python train.py --num_hidden_layers=14 --hidden_size=256 --num_attention_heads=2 --num_key_value_heads=1 --head_dim=128 --intermediate_size=1024 --vocab_size=2048 --hidden_act="swiglu" --norm="rmsnorm" --norm_place="pre" --norm_eps=1e-06 --positions="rope" --rope_theta=88800.0 --rope_fraction=1.0 --qk_norm=true --attn_scale=0.0884 --bias="none" --tie_word_embeddings=false --parallel_block=false --extras=["capped logits"] --init="normal" --init_std_qkv=0.0331 --init_std_o=0.0 --init_std_up=0.0331 --init_std_down=0.0 --optimizer="ademamix" --learning_rate=0.000813 --beta1=0.9 --weight_decay=0.18 --lr_head=0.00669 --max_grad_norm=2.0 --warmup_steps=287 --schedule="wsd" --decay_fraction=0.585 --decay_shape="linear" --final_lr_fraction=0.1 --batch_tokens=65536 --max_seq_len=512 --doc_mask=true --train_tokens=755400000 --max_steps=11527 --dataset="wikipedia_en"
MLP neurons of a small language model. Each row is named by its layer, matrix (gate and up: input weights) and neuron, and shows model dimensions 0-95. Each number is 50 + 10 x the weight over its row's rms, rounded and kept within 0 to 99. A neuron's up and down rows have the sign that makes its largest values positive.
After each neuron's rows, "fires in" lists the words (lower case) most often at its 100 highest values on Wikipedia text that the model never trained on; "fires after" lists the tokens most often just before its 100 highest values on Wikipedia text that the model never trained on.

L6.gate748:45 55 61 63 59 53 48 39 55 24 37 54 70 35 50 45 63 52 36 54 52 56 67 33 65 49 58 41 37 54 54 50 58 47 53 45 56 47 47 62 41 61 59 44 48 45 53 56 51 62 38 54 63 61 41 44 60 57 26 68 50 54 46 61 57 54 54 46 46 44 62 48 57 41 48 35 41 43 46 55 51 60 57 47 63 57 46 54 43 66 29 58 56 34 56 51
L6.up748:24 58 61 66 50 40 37 62 46 46 49 53 48 58 64 35 55 55 60 53 53 54 45 63 52 56 67 64 64 35 57 46 33 49 41 42 44 40 50 47 50 42 39 42 54 53 63 51 51 38 62 39 58 68 45 48 60 49 46 60 63 52 55 65 59 64 43 44 56 54 43 31 48 50 49 43 39 49 41 53 42 53 51 39 56 56 45 52 52 54 43 58 42 45 48 46
fires in: "a", "according"
fires after: ",", " as", ".", " is"

L5.gate462:45 63 59 25 62 64 37 22 43 54 42 57 75 57 52 34 65 48 33 40 41 43 55 52 59 47 44 41 43 51 53 52 57 50 60 61 58 50 68 50 56 44 33 53 48 55 57 48 38 46 51 71 47 48 50 36 47 47 42 42 53 58 49 55 56 46 49 34 53 54 32 59 53 51 23 53 56 32 54 50 52 47 47 28 52 52 57 55 57 27 63 45 74 37 49 55
L5.up462:49 52 48 66 58 57 53 55 44 66 39 62 51 54 57 54 55 58 47 57 45 37 42 58 57 62 62 57 49 65 29 54 64 36 44 58 52 52 41 53 50 26 25 44 44 64 62 44 59 32 48 58 48 44 57 57 64 52 52 44 55 47 46 49 36 41 57 38 51 49 52 45 56 59 35 49 60 52 51 44 49 36 42 49 68 30 53 49 50 54 51 64 65 42 69 66
fires in: "according", "to", "of"
fires after: "d", "or", "s", "ing", "cc", "ad"

L4.gate974:59 54 60 50 44 54 33 50 53 63 53 47 58 45 56 34 70 69 42 47 50 49 54 22 64 71 57 41 46 50 62 56 54 52 50 36 43 62 51 48 65 63 56 43 53 38 53 56 47 50 58 43 49 43 52 61 70 46 44 38 55 54 50 46 69 62 46 40 51 23 61 52 46 27 53 44 47 49 31 57 55 55 58 65 67 56 57 49 59 59 46 50 42 55 39 53
L4.up974:47 66 44 47 45 48 41 38 51 48 45 44 51 56 44 51 36 48 40 56 55 64 36 30 70 45 51 35 38 35 59 48 59 41 66 49 58 42 55 52 41 54 54 50 44 27 53 46 65 39 46 57 31 41 72 61 51 57 51 46 44 45 43 51 39 71 24 46 54 27 61 63 38 47 39 53 61 52 40 58 50 39 43 40 50 52 54 39 74 48 51 64 36 59 22 56
fires in: "the", "this", "his", "her", "early"
fires after: "ing", "ring", "ed", " of", " made", " won"

L4.gate43:32 63 62 38 51 48 61 39 44 35 53 58 44 34 35 59 50 53 46 46 43 45 50 48 53 44 51 48 43 60 57 56 41 43 65 48 54 37 44 59 46 54 55 59 60 37 44 69 38 46 55 37 63 59 63 53 56 44 42 60 45 71 52 59 49 59 27 44 40 33 51 44 53 52 35 62 66 54 35 66 42 33 45 48 49 54 57 48 55 38 39 55 38 57 42 55
L4.up43:57 65 61 36 66 55 64 45 57 33 67 63 51 50 37 55 51 49 54 48 50 48 50 38 67 57 60 28 57 44 54 41 50 45 66 48 33 45 49 61 59 41 43 48 50 43 63 51 60 49 59 48 29 43 57 54 70 64 60 49 48 48 44 39 60 38 32 40 53 33 56 48 46 40 57 42 47 54 48 61 41 43 47 48 40 54 41 58 32 56 56 74 47 46 34 46
fires in: "these", "them", "they", "animal", "highly"
fires after: " the", " The", " an", " high"

L4.gate516:48 66 36 49 51 49 58 46 51 48 63 56 56 38 64 46 42 50 62 25 49 44 30 69 57 49 38 51 35 53 54 47 32 59 60 43 49 58 56 40 45 40 36 54 58 52 57 54 55 27 50 73 55 39 54 51 61 53 47 36 47 44 46 58 54 56 46 50 56 37 46 41 54 59 45 50 59 62 59 51 49 38 28 53 73 64 30 46 50 50 33 71 38 55 37 48
L4.up516:56 44 50 49 58 55 55 52 46 44 45 43 61 70 58 52 46 42 52 43 69 41 57 64 60 57 37 36 68 60 29 51 51 60 33 54 61 50 44 59 55 53 41 34 49 51 58 39 51 61 43 58 47 73 69 53 45 61 45 60 42 36 47 53 45 50 51 50 56 61 59 59 51 39 47 44 47 39 42 40 32 42 60 56 53 65 50 46 69 47 49 47 66 48 53 47
fires in: "they", "these", "them", "together"
fires after: " the", " The", "th", "ter", "est"

L3.gate742:46 58 37 44 50 51 46 48 40 55 45 53 59 63 42 52 50 54 57 38 61 52 40 54 60 67 48 45 53 62 62 57 31 59 55 47 42 61 43 52 52 43 40 49 37 54 41 47 43 53 66 50 62 67 62 49 38 50 57 67 61 58 58 71 52 45 71 43 54 34 49 47 45 38 43 49 42 55 47 66 45 51 58 26 42 39 42 39 34 46 28 40 48 49 56 56
L3.up742:50 65 44 64 58 54 36 41 55 63 42 46 57 67 60 36 37 56 58 35 59 68 41 41 39 51 53 66 50 55 54 40 30 48 56 47 48 53 56 56 29 68 61 49 47 39 53 46 47 54 53 43 52 42 46 58 49 44 50 43 44 40 39 57 48 50 59 62 42 65 66 60 50 40 47 45 40 46 58 46 51 52 48 46 44 48 47 68 40 55 49 45 42 48 61 42
fires in: "as", "if", "while", "although"
fires after: "A", ".", "th", " A", " W", " "

L3.gate547:45 36 35 53 69 49 42 44 41 56 56 49 54 46 48 50 55 51 38 50 58 48 46 38 48 60 41 59 51 57 40 55 55 37 40 36 67 56 53 52 48 50 39 46 58 65 52 55 61 52 61 39 57 44 45 49 58 65 49 36 35 44 64 55 68 57 18 43 69 50 57 67 43 44 38 47 50 47 55 60 51 34 57 57 63 63 41 48 34 47 34 57 49 49 53 53
L3.up547:50 55 46 55 51 36 22 48 43 36 67 30 47 38 44 48 67 51 54 29 49 25 47 82 40 49 43 54 54 43 65 40 49 49 46 36 79 43 46 57 47 44 52 40 50 52 36 37 62 46 57 44 39 46 42 46 55 52 53 40 59 47 66 57 36 60 40 47 54 42 69 60 42 46 38 51 55 59 44 40 30 37 46 54 42 54 51 61 46 44 37 54 55 42 45 67
fires in: "they", "warped", "instead", "he"
fires after: " the", " The", "p", "H", "te"

L5.gate429:29 54 53 53 62 50 60 41 56 58 44 44 58 54 49 46 42 61 59 45 45 46 36 51 57 47 50 62 57 36 49 51 29 59 70 57 40 47 53 33 46 44 57 55 49 46 43 44 54 55 58 36 61 64 48 25 40 58 59 45 47 41 62 62 34 49 33 60 56 32 37 53 61 30 47 50 54 26 54 54 58 59 51 43 61 48 39 54 64 62 45 51 60 42 28 47
L5.up429:44 39 68 57 52 57 44 40 49 43 58 56 60 48 46 42 35 45 62 51 57 57 49 44 59 33 53 71 40 62 56 40 48 74 60 49 47 61 49 48 53 58 39 47 54 32 66 51 41 70 18 55 42 73 62 53 60 59 41 56 56 55 48 42 25 43 44 45 65 62 37 56 58 57 31 62 60 56 51 56 30 51 40 57 71 48 58 52 46 42 44 41 46 60 40 55
fires in: "as", "associate", "asian", "asia"
fires after: ",", ".", "A", " |", " the"

L9.gate1015:52 75 52 60 79 65 40 56 56 56 44 51 62 54 48 54 52 56 55 50 46 49 63 39 44 39 44 55 66 70 40 50 67 52 50 44 47 68 47 62 58 51 41 40 42 42 44 53 39 34 60 51 83 48 44 49 40 39 42 56 58 49 69 58 38 58 43 41 35 49 28 52 49 38 53 49 58 61 55 62 61 60 35 34 56 56 57 56 49 62 29 49 38 57 34 55
L9.up1015:51 36 42 54 51 58 53 69 41 52 60 37 55 49 72 52 61 53 41 52 32 60 40 38 47 32 51 55 59 64 47 54 55 60 57 22 37 41 66 60 53 50 47 58 41 51 66 44 50 54 41 50 63 66 37 51 52 59 43 60 55 61 40 67 39 39 49 50 57 47 48 31 52 40 47 28 63 53 51 44 55 52 53 54 54 48 48 40 55 64 54 59 51 56 67 38
fires in: "it", "i", "italy", "s", "if", "italian"
fires after: ".", "I", " \"", "'", ","

L2.gate862:45 41 33 50 73 56 54 67 49 57 57 47 44 63 60 44 60 51 35 41 74 51 40 50 56 57 49 36 48 54 43 51 38 53 57 57 62 37 53 54 62 45 59 50 63 58 46 53 35 50 45 64 59 56 55 53 67 54 40 53 41 47 33 61 60 61 62 52 55 60 39 49 44 44 59 80 58 59 49 50 49 45 44 45 35 55 56 53 42 42 39 65 54 33 60 61
L2.up862:53 30 48 59 61 53 52 55 61 27 54 32 36 42 71 31 50 57 46 28 43 47 47 41 37 41 42 61 62 31 62 44 56 41 55 62 48 42 45 79 58 52 45 54 37 55 68 56 53 42 35 53 53 41 63 43 50 55 43 61 65 49 41 51 61 52 69 66 49 77 61 58 52 49 47 53 41 55 52 33 43 39 48 50 46 56 54 56 29 69 51 53 57 51 60 49
fires in: "they", "label"
fires after: " The", "b", " the", "p", "li", "vo"

L3.gate191:45 58 63 39 46 47 42 56 51 43 52 45 48 49 63 32 66 79 42 67 61 64 57 48 71 45 48 54 48 32 60 48 40 67 51 63 55 49 56 50 51 37 68 62 45 48 54 31 57 50 59 47 48 50 54 53 38 59 50 52 45 53 62 55 60 50 55 59 72 29 59 40 43 44 54 53 54 66 46 55 62 34 56 40 65 37 62 49 35 53 40 49 38 69 64 45
L3.up191:37 53 54 44 55 50 50 57 51 36 49 47 53 59 65 40 59 73 49 42 70 54 52 36 60 39 48 64 52 52 61 48 29 57 36 65 47 55 46 35 59 34 53 61 37 44 54 40 62 48 63 64 42 48 41 57 31 48 63 64 45 34 53 73 58 56 53 44 57 36 67 43 47 47 56 54 51 53 49 64 56 54 50 45 51 47 48 58 49 36 39 43 51 65 66 33
fires in: "in"
fires after: ".", "\n", "-", " (", "\"", " \""

L2.gate136:40 53 52 53 54 49 38 52 52 37 59 52 67 41 69 34 47 48 48 56 38 59 44 34 62 36 55 53 49 56 52 40 46 44 51 50 57 70 49 47 56 39 67 55 39 53 51 49 48 34 55 59 49 59 59 50 63 58 39 43 60 50 54 72 48 64 65 35 51 53 40 70 37 72 56 48 59 58 52 58 51 59 48 37 33 25 48 57 52 50 26 46 55 45 67 41
L2.up136:43 49 58 59 57 42 47 42 62 21 32 62 60 38 51 45 39 71 45 41 69 44 47 51 52 31 57 63 67 70 60 43 44 53 65 69 31 55 43 40 52 38 38 44 46 45 51 45 62 57 46 56 51 47 61 37 60 43 49 58 60 46 64 51 64 56 40 47 52 61 51 42 38 44 60 47 55 47 64 61 50 58 41 40 43 49 66 38 56 41 56 51 52 63 52 54
fires in: "a", "according", "in", "as", "an", "at"
fires after: ".", "\n", "A", " \"", " ("

L2.gate913:30 66 66 55 62 48 44 61 41 53 53 51 61 48 58 42 51 51 46 61 45 54 50 51 50 48 56 40 36 44 70 32 42 53 48 38 62 54 55 66 58 32 59 49 64 53 40 48 56 43 63 48 53 46 55 39 54 54 62 52 64 58 54 30 61 41 58 50 55 50 69 43 35 38 48 33 62 68 42 37 51 62 52 36 66 46 34 57 51 42 26 55 56 54 46 52
L2.up913:48 55 43 60 59 61 62 47 39 55 40 45 43 49 40 38 24 52 54 38 48 38 60 62 39 60 47 44 56 55 57 50 51 45 71 37 20 53 40 58 35 47 36 46 55 55 52 47 48 43 57 39 50 52 48 42 48 43 61 56 26 32 46 47 51 46 44 49 49 46 34 60 44 46 46 45 63 58 60 52 35 49 52 58 48 61 49 45 61 60 56 74 54 47 33 69
fires in: "health", "together", "although", "swing", "latter", "clear"
fires after: "al", " S", "ge", " ", "t", " Al"

L4.gate729:43 61 46 38 48 54 52 62 44 46 43 47 65 64 60 61 38 42 62 40 40 48 44 61 55 50 56 44 34 56 47 55 56 36 58 46 49 74 44 64 67 58 61 52 44 50 46 57 37 45 51 56 53 47 51 61 49 68 54 36 68 36 51 52 20 52 48 51 35 34 60 45 48 46 43 52 73 76 47 41 39 46 57 44 47 47 48 55 59 53 59 52 46 65 66 35
L4.up729:58 43 43 66 51 43 49 57 36 40 48 60 59 65 53 52 46 56 58 45 48 41 35 63 46 24 57 39 79 66 67 51 31 68 47 51 58 40 39 56 53 36 66 44 52 32 59 55 24 65 35 51 68 49 62 64 28 35 52 43 56 59 47 49 38 40 48 51 37 52 53 44 61 74 48 62 32 62 41 42 40 57 36 55 42 38 63 41 36 54 57 49 40 49 50 51
fires in: "there", "instead", "challenge", "therefore", "boxscore"
fires after: " the", "all", "s", " The", " a"

L3.gate673:29 55 48 63 39 38 57 60 41 56 53 55 54 51 56 57 43 39 35 41 51 57 19 53 44 43 44 55 48 47 40 35 58 43 43 26 52 52 56 56 59 60 35 51 60 62 51 39 67 56 49 61 57 54 48 70 71 59 58 51 47 44 47 40 59 68 56 48 67 62 51 66 54 44 56 41 42 59 48 76 49 48 56 60 63 47 67 56 38 47 28 36 49 57 55 51
L3.up673:56 48 46 35 62 47 67 54 39 45 50 73 56 45 41 55 49 55 51 71 57 48 43 58 50 55 55 55 31 54 62 48 37 52 49 48 63 59 47 61 30 49 55 32 51 36 44 59 54 56 37 51 64 39 65 50 47 45 53 31 44 55 38 58 50 61 64 41 50 70 45 44 37 65 61 40 52 64 63 56 45 49 56 49 57 49 61 51 42 29 51 59 46 47 38 45
fires in: "the", "they", "although", "there", "these"
fires after: ".", "th", ")."

L4.gate506:57 49 39 50 70 51 46 52 36 58 63 43 57 42 50 61 44 49 47 52 50 52 38 61 33 57 39 42 51 48 59 43 37 52 61 57 41 43 45 32 62 58 35 37 53 55 66 52 36 42 62 51 63 35 49 62 71 41 45 53 54 39 72 56 53 49 38 50 62 57 39 50 53 47 46 74 54 68 66 53 58 36 59 47 64 56 62 56 51 45 54 67 63 58 59 52
L4.up506:39 46 44 44 54 45 45 38 64 36 47 59 47 52 56 53 57 73 50 52 48 53 43 70 33 54 49 46 40 59 50 33 53 58 47 40 46 53 45 33 46 29 45 49 48 47 43 54 31 46 46 58 57 68 65 55 54 49 38 29 60 68 54 28 77 52 62 54 60 40 66 40 51 61 72 47 52 45 47 54 37 44 32 49 45 47 56 52 49 61 54 52 70 46 55 64
fires in: "of", "career", "helped", "anyone", "any"
fires after: " one", "il", " an", "==", " help", "y"

L5.gate856:59 44 57 41 46 57 38 53 59 41 56 58 67 32 42 62 44 49 41 67 27 25 47 33 52 51 55 58 64 35 49 54 46 46 35 42 37 60 50 26 57 47 42 47 55 51 65 63 75 50 65 60 39 46 62 56 40 54 35 72 46 55 53 71 64 52 68 49 53 48 53 40 46 49 43 46 44 40 58 59 62 61 48 26 57 51 58 60 43 53 51 54 44 33 38 59
L5.up856:49 42 42 37 51 44 51 43 50 46 59 37 53 52 78 77 54 32 54 55 77 57 33 40 54 65 24 48 52 52 41 53 45 59 62 53 35 66 43 57 55 41 53 66 45 48 54 46 42 35 54 46 59 52 36 49 41 41 70 45 53 58 52 71 46 65 56 58 67 43 43 29 62 37 71 49 40 59 39 59 57 50 54 45 44 52 52 42 44 52 37 62 66 65 54 51
fires in: "this", "investment", "investigation"
fires after: ".", " in", ","

L5.gate559:43 56 32 64 42 58 42 66 43 52 63 48 50 44 58 35 44 56 58 35 38 65 42 45 55 52 43 30 51 61 49 61 51 56 61 53 66 40 53 41 52 42 34 39 48 42 59 42 41 48 49 53 30 50 55 55 62 56 39 47 60 49 62 46 47 50 46 46 47 58 46 45 51 36 39 26 54 41 49 67 46 44 34 54 60 41 42 45 40 53 53 40 46 51 54 51
L5.up559:40 54 60 55 59 56 28 59 48 57 57 55 60 39 51 75 57 27 51 33 56 58 65 43 44 50 59 65 67 58 58 27 60 53 53 37 60 45 59 45 45 43 38 26 63 50 37 55 42 50 62 52 46 71 56 51 54 38 42 56 49 48 59 47 34 55 41 34 41 51 51 41 42 55 48 38 60 43 55 60 39 48 57 51 45 45 50 38 49 31 47 43 49 56 34 54
fires in: "s", "always"
fires after: "'", "’", "way", "th"

L2.gate57:52 72 30 37 31 52 47 48 51 53 50 41 47 62 54 53 52 53 52 52 28 59 46 32 63 53 49 59 69 50 47 51 59 47 65 59 64 68 58 61 40 45 36 43 69 40 38 55 52 41 43 57 52 43 46 56 58 71 63 69 52 33 44 46 65 57 51 56 46 45 56 25 69 51 41 47 46 57 48 58 55 66 48 46 66 64 57 42 66 29 68 55 51 36 47 47
L2.up57:27 67 60 47 45 53 53 44 35 48 60 39 66 43 52 64 70 41 47 43 66 64 55 52 58 62 52 46 44 34 27 47 45 65 45 70 52 53 56 46 46 48 44 37 55 59 57 61 57 36 34 39 42 39 57 46 60 50 64 58 41 46 35 48 49 33 44 57 43 47 57 49 37 47 40 56 57 37 55 55 38 59 68 46 41 40 41 51 46 47 55 55 43 51 58 61
fires in: "well", "together", "much", "likely", "involved"
fires after: " as", " to", " in", " de", ","

L4.gate197:62 57 54 30 49 58 67 59 63 36 54 45 59 37 48 40 60 64 46 60 38 48 38 52 58 59 48 20 68 60 26 46 51 51 50 62 51 55 56 44 48 57 32 54 54 43 52 67 43 52 44 47 43 43 52 59 53 48 41 50 65 41 68 54 34 72 47 37 75 61 68 49 49 54 49 47 49 42 43 53 47 63 45 67 45 60 56 45 41 49 43 65 41 38 45 25
L4.up197:41 49 65 45 44 47 54 50 56 48 49 63 53 38 64 26 62 48 50 38 47 43 52 56 59 49 40 47 59 51 42 79 53 57 60 50 60 46 52 64 60 61 48 39 61 30 52 51 52 50 49 39 47 60 40 54 57 56 57 58 61 56 56 42 46 58 53 53 57 46 65 46 43 61 47 50 49 57 41 62 63 43 55 54 57 44 49 48 43 51 49 45 50 36 55 34
fires in: "its", "s", "their", "our"
fires after: "'", " of", " in", " and", " ", " on"

L2.gate520:57 58 62 32 48 52 59 58 52 47 59 41 52 32 43 50 55 63 48 62 68 53 52 43 59 47 49 41 42 60 48 49 61 67 44 53 47 47 17 72 57 36 60 56 38 56 52 54 53 43 64 60 57 61 66 40 59 56 29 42 55 39 58 35 45 62 69 69 59 51 36 39 52 67 66 44 33 56 37 58 64 53 48 59 66 42 59 35 51 48 47 63 50 54 40 55
L2.up520:45 42 61 45 37 60 54 64 41 49 55 52 40 54 56 26 46 41 59 53 55 44 39 56 57 51 60 39 31 27 56 38 37 57 59 43 45 70 63 48 41 55 61 45 50 53 50 57 47 48 47 44 57 61 53 48 42 52 34 72 46 34 35 42 46 51 51 49 60 38 39 54 62 45 43 31 40 46 40 42 38 47 57 53 53 44 34 44 59 49 50 46 34 36 31 54
fires in: "not", "goodyear", "lost", "just", "post"
fires after: " Go", "ve", " lo", " is", "re", " c"

L4.gate494:46 63 63 32 39 44 63 60 36 52 63 45 51 49 39 53 53 61 44 41 35 35 35 46 50 61 38 54 54 51 47 45 52 47 53 50 50 54 69 59 51 58 45 63 40 57 52 47 40 58 54 47 73 58 58 59 43 58 69 68 46 52 68 64 46 54 52 43 57 48 45 34 69 58 67 40 49 54 46 39 46 40 71 31 57 65 50 23 52 47 37 58 54 58 42 38
L4.up494:44 64 62 60 64 42 59 49 58 67 50 52 42 58 43 54 46 50 52 58 40 54 46 53 63 58 39 66 63 47 59 52 53 63 73 55 29 48 49 69 48 66 58 65 53 60 59 52 52 53 62 48 48 47 45 51 54 32 32 63 43 48 57 56 48 63 50 34 48 44 37 36 63 59 58 53 46 43 49 67 63 37 61 42 46 50 47 50 45 68 39 26 55 43 42 61
fires in: "this", "he", "these", "she", "they"
fires after: ".", ",", " the", " that", " The", " where"

L3.gate615:50 62 48 56 37 54 57 51 33 60 61 69 58 47 39 48 39 43 44 52 49 48 35 48 44 48 40 53 48 52 50 53 60 36 54 55 19 59 27 49 58 50 59 52 47 47 39 65 62 64 56 47 65 39 16 47 65 44 34 52 53 47 53 58 53 70 42 58 60 38 52 54 32 48 57 50 58 58 57 43 39 54 42 51 41 55 48 69 48 54 32 57 66 53 46 47
L3.up615:54 58 67 49 43 46 49 45 41 41 54 60 41 49 52 39 61 31 50 40 66 55 34 51 45 50 56 57 46 52 64 56 21 30 41 39 42 67 60 52 63 46 58 51 37 63 74 53 54 23 61 48 47 51 59 61 69 49 48 48 41 51 49 48 47 51 57 42 61 65 47 57 41 61 46 36 57 66 61 52 51 38 60 46 45 46 44 46 55 45 50 55 53 57 40 52
fires in: "he", "it", "she", "head"
fires after: ".", "I", "H", "S", "W"

L6.gate776:52 55 41 53 49 62 44 42 63 46 65 47 41 55 41 45 57 59 69 56 56 42 53 53 58 55 33 37 45 61 39 63 39 36 39 44 61 57 43 54 55 52 50 45 43 45 42 48 48 54 54 63 36 53 57 58 59 62 79 50 70 58 52 49 45 47 64 57 29 40 62 35 48 71 48 48 50 63 49 59 62 52 46 43 56 51 52 58 46 44 50 59 48 42 46 40
L6.up776:37 38 48 41 50 49 50 70 51 29 56 56 55 65 55 48 44 62 64 44 44 40 36 44 44 24 53 36 49 54 38 31 46 43 52 52 44 51 60 51 62 38 50 38 42 56 34 41 40 44 63 57 36 38 54 56 58 68 59 51 56 64 52 53 52 66 47 61 52 47 49 56 48 42 39 55 42 54 57 51 62 76 54 38 53 54 45 42 67 66 46 69 70 43 35 52
fires in: "united", "media", "civil", "some", "egypt"
fires after: " the", "ed", "iv", "g", "oc", "c"

L5.gate322:49 33 47 45 66 61 51 66 43 51 57 55 63 47 41 52 64 55 55 61 53 53 57 32 60 46 55 57 55 38 54 68 42 51 48 45 55 46 62 52 55 49 47 50 76 42 36 62 58 53 46 48 64 44 41 48 64 63 36 48 40 67 48 43 43 67 33 58 57 42 47 48 41 56 46 87 42 54 32 59 44 60 36 56 35 60 45 40 44 67 51 36 52 31 42 48
L5.up322:60 58 50 44 55 44 51 47 54 40 57 56 39 39 39 58 31 50 43 54 53 42 21 53 57 71 50 36 44 49 48 63 38 43 69 47 74 46 46 53 50 56 62 47 59 49 49 42 34 63 57 42 41 43 50 52 60 45 44 57 46 49 53 62 43 56 54 69 51 34 36 37 35 43 56 52 32 47 65 46 68 27 54 61 37 51 46 55 55 38 53 43 25 53 35 65
fires in: "these", "soundtrack", "sound", "film", "animal"
fires after: " the", " The", " so", " So", " an", "o"

L3.gate644:40 48 58 45 52 50 62 46 56 54 59 36 67 54 38 45 45 41 48 50 36 61 49 32 55 49 50 62 50 64 55 43 27 47 67 50 45 61 56 50 58 65 45 66 49 54 40 35 56 43 61 42 41 60 55 51 32 54 62 65 41 27 55 53 45 59 52 46 70 50 30 42 54 47 41 42 26 48 43 50 26 43 59 58 46 56 58 68 71 39 27 33 35 72 48 36
L3.up644:69 51 61 37 53 53 52 47 52 43 55 49 58 52 45 47 53 41 45 49 66 45 56 55 46 53 53 60 62 60 40 48 65 53 45 43 47 51 55 40 57 40 50 50 65 57 61 61 41 51 47 60 58 56 63 58 68 70 60 57 34 43 65 49 47 60 50 65 72 45 57 33 50 63 60 51 53 55 47 50 38 52 44 44 59 49 43 40 56 43 49 48 51 55 67 52
fires in: "they", "aus", "often", "usually"
fires after: " the", " The", " A", " of", "u"

L3.gate114:56 55 63 50 51 50 41 31 57 56 41 55 59 53 47 53 44 38 47 52 68 52 47 56 53 58 67 39 59 49 48 53 52 55 33 58 49 53 51 52 54 34 37 35 49 36 51 57 59 31 64 42 57 43 59 62 53 30 46 56 28 49 53 57 53 69 44 32 37 49 47 49 49 56 44 49 58 50 40 52 39 52 40 50 48 37 44 48 24 31 63 56 43 31 48 57
L3.up114:44 36 33 41 34 50 55 31 56 41 42 54 59 42 43 54 42 42 56 34 42 46 53 50 51 45 52 43 52 47 63 41 53 61 30 47 63 44 43 45 42 30 53 33 50 57 36 51 50 54 49 52 48 57 48 48 60 49 44 43 41 53 47 46 41 72 61 25 55 68 50 30 29 49 42 38 67 33 60 60 33 32 48 40 61 27 44 50 47 53 52 45 38 45 61 47
fires in: "s", "experienced"
fires after: "'", "les", "ence", "’"

L4.gate180:45 56 44 51 65 42 33 36 50 51 48 53 60 49 66 39 52 59 60 47 51 53 49 52 56 61 41 48 46 51 52 57 66 60 46 48 59 52 54 63 39 34 53 34 56 60 40 39 81 51 60 52 66 52 50 69 59 54 52 41 44 39 51 34 63 62 30 49 56 53 56 64 65 50 34 60 49 57 51 42 52 33 27 48 42 50 62 55 39 51 54 55 33 52 23 60
L4.up180:55 52 58 39 45 47 46 60 34 30 39 38 39 47 46 57 62 48 50 60 42 56 39 58 55 48 36 57 51 35 59 51 42 31 67 64 44 40 29 56 50 41 29 59 38 71 43 37 45 39 71 54 39 48 59 50 56 58 59 42 39 52 58 47 41 53 47 55 72 65 37 54 41 49 40 52 48 66 49 45 45 53 66 31 47 45 33 38 58 59 35 42 31 44 52 61
fires in: "he", "they", "squadron", "conflict", "it", "she"
fires after: ",", " the", "d", "lic", " The"

L4.gate570:40 55 43 48 45 62 41 55 50 51 52 56 57 44 48 61 42 37 48 56 41 55 51 48 44 61 59 57 46 66 33 48 42 69 49 44 70 49 53 44 54 63 45 46 56 54 42 40 39 39 55 46 59 40 54 36 50 47 54 46 51 41 47 28 37 55 55 41 60 53 45 68 51 40 55 28 27 48 54 45 52 45 51 39 38 65 51 45 52 53 62 67 57 48 47 48
L4.up570:48 50 47 43 53 50 52 48 43 28 39 51 53 42 29 47 44 36 67 46 54 51 53 37 54 56 32 35 63 64 34 68 37 58 60 61 51 44 43 57 41 44 51 29 43 45 34 59 51 57 47 52 58 31 56 36 34 47 57 52 45 53 49 58 47 36 32 52 26 59 52 68 69 62 48 50 53 57 63 62 48 40 51 51 44 51 39 14 47 44 44 43 38 50 57 41
fires in: "but", "however", "succeeded", "although", "though", "further"
fires after: ",", "c", "th", ".", "we"